{"n_layer": 17, "d_model": 448, "n_head": 7, "n_kv_head": 7, "head_dim": 64, "d_mlp": 1792, "vocab_size": 8192, "activation": "swiglu", "norm": "rmsnorm", "norm_place": "pre", "norm_eps": 1e-05, "positions": "rope", "rope_base": 10300.0, "rope_fraction": 1.0, "qk_norm": false, "attn_scale": 0.125, "bias": "none", "tie_embeddings": false, "parallel_block": false, "init": "uniform", "init_std_qkv": 0.015, "init_std_o": 0.0, "init_std_up": 0.015, "init_std_down": 0.0, "optimizer": "cautious_adamw", "lr": 0.000531, "beta1": 0.95, "beta2": 0.98, "weight_decay": 0.15, "lr_head": 0.00483, "grad_clip": 1.0, "warmup_steps": 447, "schedule": "wsd", "decay_fraction": 0.86, "decay_shape": "linear", "final_lr_fraction": 0.0, "batch_tokens": 65536, "seq_len": 2048, "doc_mask": false, "train_tokens": 900600000, "steps": 13743, "dataset": "wikipedia_en"}
MLP neurons of a small language model. Each row is named by its layer, matrix (gate and up: input weights) and neuron, and shows model dimensions 298-393. Each number is 128 + 24 x the weight over its row's rms, rounded and kept within 0 to 255. Numbers have three digits each. A neuron's up and down rows have the sign that makes its largest values positive.
A block is one neuron, or neurons of one layer that tend to fire together. Before each block is what it responds to, as a language model described it from the Wikipedia text at the highest values.

Music chart discography terms. Words and table cells in song or album chart writeups, such as Singles, Albums, Airplay, hit, reached, and pipe separators in chart tables; weaker on scattered mid-word pieces.
L10.gate345:122112167144125129120161126113122107075159143157130106117127129130162121120122123143112128153122122138153132107131122138125109113116173146131107117146079104142119142132123145138178147150074161137103119129138114143071166118128108088150112128143159148140119174094138132177101118144120142103
L10.up345:119119178153102153159125099126152153146113115163164169119126130133160099134114110142121088119186096123147103125111149107068133088150103113114141109108161150163087161126132110121141111122116132096155126108132150136117088128127135154150090155135102096116144150145108129128097148156113115126
L10.gate548:109079146177151176130160147117131112083127138154137120125126144116151079179078101079104093170077121161156134124136110129145126107162128135166171136133140133118115128137125154124126169125123111117143138134109113130156123110149106104124129110109122128125140126116134167133121136154114119123
L10.up548:146131156116106115135163126107118136134144151116141156147134094121157151098120109108109178078124113138122109109164148121153143126110153147105110132138143169129131167103116099155123131187138168120153103167148137165133145126135129096129112138107150149146134138098121124176185124142130161124

Sports and chart listings. Assorted tokens, mostly punctuation, prepositions and heading words, in Wikipedia sports results and music release articles: "Men's singles" headings, "(4 titles", table cells, "at number one" on the Billboard chart.
L13.gate56:149162152149127090104138151143113148140164122125134124131136124134116097127136116149142101159123098141111165136120140119167135123085140150144140114151147147139093151091118101155091138177138131092160089137159129167157131160134108144116154118133151125133103108137119128126177131108108166111
L13.up56:114110133097123116110121116165130119135076129105159132144068057088120159128130134133143106109124130155188101108117141114132117093166156118143152121134125176109107090136145104127142106109129173131144091141147147168131113147175148136167114146099136108123144062172182112133122151072062114140
L13.gate312:127122107149110122126099097135065177125110133151134151159131104160121160103146164105143108131089097101152111159117088142136129107125120103153144103107132187160116130063153164137150174161114165150116151104180101150127102111124104133148139179130109133133139124098103116174141160147133095102
L13.up312:162180142103094111086126116123112114133114114109181110126099145104155146092174124101123139101101107126150093119102103102136090106153173145151135151123142155140116117148159118139117126122068131108103132143117099131104089121097120141193166153112115127130094154154100163161169145146115067096
L13.gate520:143150135134136104115124139130119157106100136110134120121152173152135167136099141111150111155092150097102141149146127123099136144144105164121096167159163134073128141180118122155127137127115145152135151134154107180127172100117116121154081139115086128125106139150135100143167174125152134097
L13.up520:153139127150104166097119110129122090129151140146160101111112089124132148122079149108100135108180139103119110149080105111161092094138074142142133063133166169133161114163130130101123121126111147124103142116137107133138106140124106139188115103164137157109112114137139148146149148150138110112
L13.gate611:113172162116118148109129118094115121130154140130136150141144085143131133108144136110111108137116098126148121139174095165112150128129105107131086090160108155158125077125096116155116099186159115158099095163108158115149149144115124120111133106165071145132066132118183149146096148167119113124
L13.up611:129112135134151101104153124149164151117162100136130115074122166121097097096103154112104117143147120109133129124132153134134149140106099158172118073149102178105124119123143118113130145126142150090141140116173131147121169114129133104158129146125143169127180111127095132135178171119168153124
L13.gate859:156111153132111134171154172116116105106145149115151129164149159129107140095118129134111086108145117087133121107148147087118149136150135100131142140149120124117099148101112141165181121108079152130108133139142140148118143128128106153131140157178112135150108109120140098158148161135075125095
L13.up859:145130167117128131101142145180139116149090187162146073157131152125109126069120120149120088111095132118155100128151144080141165151142132142143166102179130091141070108109119123146154140106116099097110095122146158145120185133122143153139141104147098112131130139152123140152159134097117133132
L13.gate932:118147121076128096103109126132106197174094070139133176129118156130127139131155189120117107163115133135114181087156121109113150135164122121107142115129113116135119120163137109140101147096107145110142118144141106152136118169113136117109121058124097148081124113089136090129125124110106171134
L13.up932:129122178181131103085153138155136124136154169155118110140133138176160117118130155149094126134153138161139093115141120110152128157098064125155145119121132119138113125112116177097078131109129159136094130108141156149125115111131092125148140105122147137153103137139103127145172108148154072144
L13.gate1197:093130150117117127126082176101133154131120104134161134160152124148157090081147120112102127120101110136137127118164143093134150165166125141122126112171114164094152139149085130140114136152128101144115098106130114158139158150105091139051129120117108176163140160105121091139128125155139134111
L13.up1197:125135122142140083121108131124119170146158106129127153139108144136137121123147149104131141121140075150141164128105130112122173120072092151138149091148136132162137124128108121121084133130150151128157113132159137123140105141105114124163136126157125095142116155121104184138151096147181115146
L13.gate1520:100176133098100141095101112143132108126154115171143122139115121148173150128109148132142105140138161076110107124144082155139116132093115127094095133096109180131145143145125116123100076113122135164144098120139164187134163116120080131128117121141126084115110148154141134137119134167090102142
L13.up1520:119093130115131103121110086135126103161169101112142125142105144097146151139130114137137162156152144149107085097149131151125159163114096140134171132108144142133101177157072097113143145135122132115145122102094132137100153124138154157137096113164104119130121142179102156105177163111135154101

Table separator dashes. Hyphen tokens inside markdown table header separator rows (|---|---|), usually the first or middle dash of a later column's cell.
L13.gate40:109100104142138137110108116135104154121162115100107126073180138093099134088137135141117101112118124151101147089137116088187172168165083156117151115124143130139139136117106119105156097175123141119160139125165114127117138126120149146128104116126154139150154152110137146123149126152172146131
L13.up40:120090110102120139132106144108131165158129127126133134116151139105168132139120125099118126151098148168159116155119123159125128132113145103147095150141141145124131107156113171099152159164147119181090102135149130147125146157106119129145120162152078153097130086110045128139141097123141118150
L13.gate323:146107109104201149144104133094131154132106125149137159136126139097111117158098144114120140117128103103149135145169082134191155111135153116141120092143123099109119166135126139131087150105134121151129191176121135123138128133115075104118160149103157122111100071117140125126119107127111104144
L13.up323:159127142099168140120136099140095155135144156109121098121115125155137134129158132109167162162129159154131148127181150105155154152158146120098145126180083178091095156156093108140158117162175120168123170149125102138114134149153131158114169132120103140163140111105156124080143088111095129124
L13.gate469:104164105147140115116139119124098133144093094168146098073100163151123107091147114126149089131073162136108155133143097116110136139090111201135138066135153138151126131131112113145154182102107115135104151136127148141096146129117113117148124130127144150141143144105181129135121120143097087155
L13.up469:128129140125125153153114116095122115144149136156151127160135111139098161142117117094094143133132117178127159089083151145179160141181133141105163153108085113108150103119110103146130163116112123123139148132141167140145098065129118128088129112105114188130133131128104151130142148146113136103
L13.gate666:098173112170156163124152113095081122151167117167120162117115092139113164085122127128145102138125122139137110119150107075143087196107133080121122143117137127108126123114082125128126142112122150083126131136126155157126097105118128164149134132137133154092170119108151123113152126129108126105
L13.up666:123126152145111147138122089116125128101185117175105153119179143165159168149119146115170147119078127148117152121142122133151115137137164111152107147116143110110117102122120100128166166108143105153119098138087128100134150165118155132147164099159126152136186128108124127124115129132087092122
L13.gate1035:110107137096159106147105138109140157134170119150145117113156120144142117133114113126105098127143140109083145137131088099158127186114159110138135107121100096142090150140101099130130130166114136115145127149134130119127147132162142109042120117113143175141163150152154098161111120153118134115
L13.up1035:153153137090112150112118145098088186144142153114147166111143135127091150065073105158101106129136129126090144124144093123135160138135137117127123095131127129124113156137082128096115127090167111101103098136122107150144160093100138124113142093087159176104137167103151129116127160140120123085
L13.gate1267:158169130140131132114110078129093139136118109111142136129141083131109188083137115129163174149097124130125093137151101101158112100175125124115112124086162139151129122139113124075130137091128106138104125152177140139142150131136098145141116130111163153150116118123134181146144095137158133136
L13.up1267:156136119155121111169125115144155101155068112142126092145117117156146193092140127115116136146140092077159107165114102136149128124114088163182124151134134147075115116155118115156121162126180123148149125167094076149137165142163125142110136117087198131153127127109175138042116156131158153081
L13.gate1487:075124122144142097122157126096156098105142113128135103107146123106149138136146122135123171164111127159066124145105122105149128145140084124116091120120167127116148131113110153155088126130140104138138110111191146157181158126128102126130098086103139107113104138149108157136142127136096107148
L13.up1487:129086153132123144110118096072163145181114152118130135124111133140137163141118141126164088116128122099108098098143108122127107191113108137126134126147079114126116133099094112124137109149110150063114109157135137155132093153140161112140085144102108134127166136158176076101164123066093118127
L13.gate1729:103079138143112159150117116056118131160134136133091096116107114058090132117145151094116097110109120123149132111159101086135091192145114125139146091127118110087103134121115109124122133096110157129112106099117134115145172128148116109115133137088131150081146143100094155089154112167150140141
L13.up1729:113097093118097120108155135160119123145167095124171159122129134111126150116143129116134111149097136168129105139166144111156108151168111142119097099149107162153097110133105140156134122143152129101129106130150075152149166091157114159138112121158100109200134141140128128122084157158119133148

Markdown table separator dashes. Hyphen tokens in the |---|---| separator row right after a markdown table header, and bullet-list dashes such as "- UNII:".
L10.gate520:104123133109117135121127089119119140153124131089136165085103127118139115125093135124133100076094121094182096137116146168105095115113122153127109115142107114107119123129139182139136093150067160106122126124166122131107142104116127180135105151130115127132136086124175130160162086147143099141
L10.up520:126098146164135135121076112136125115165139117094111107106140140165144143119143124145142105128130079151108132104094154124152161135116095095119095115150110187143138193112124170107108159110151119142118087130103105116110152147116138119179120119142164156103118167124119116113131119155122083142
L10.gate1766:140117104130154154142141106136191141136146131176091114099135117130108154104138143130100105171142140129127082122138125117146134133102125137119136139124106120166113161095081117125084124135141138147150128160099085152137155134103139131096094115142133166099173107112138099109152119139118094138
L10.up1766:138079143166123155122128127084119133106120106092102092154149109126125143182144143105117139171139095150113154143177133158140142122147135130130116181156092154083133128158140116086153154136127129130130119140118118144123089070090143147103098172135073126140153142148111086104106163151152119121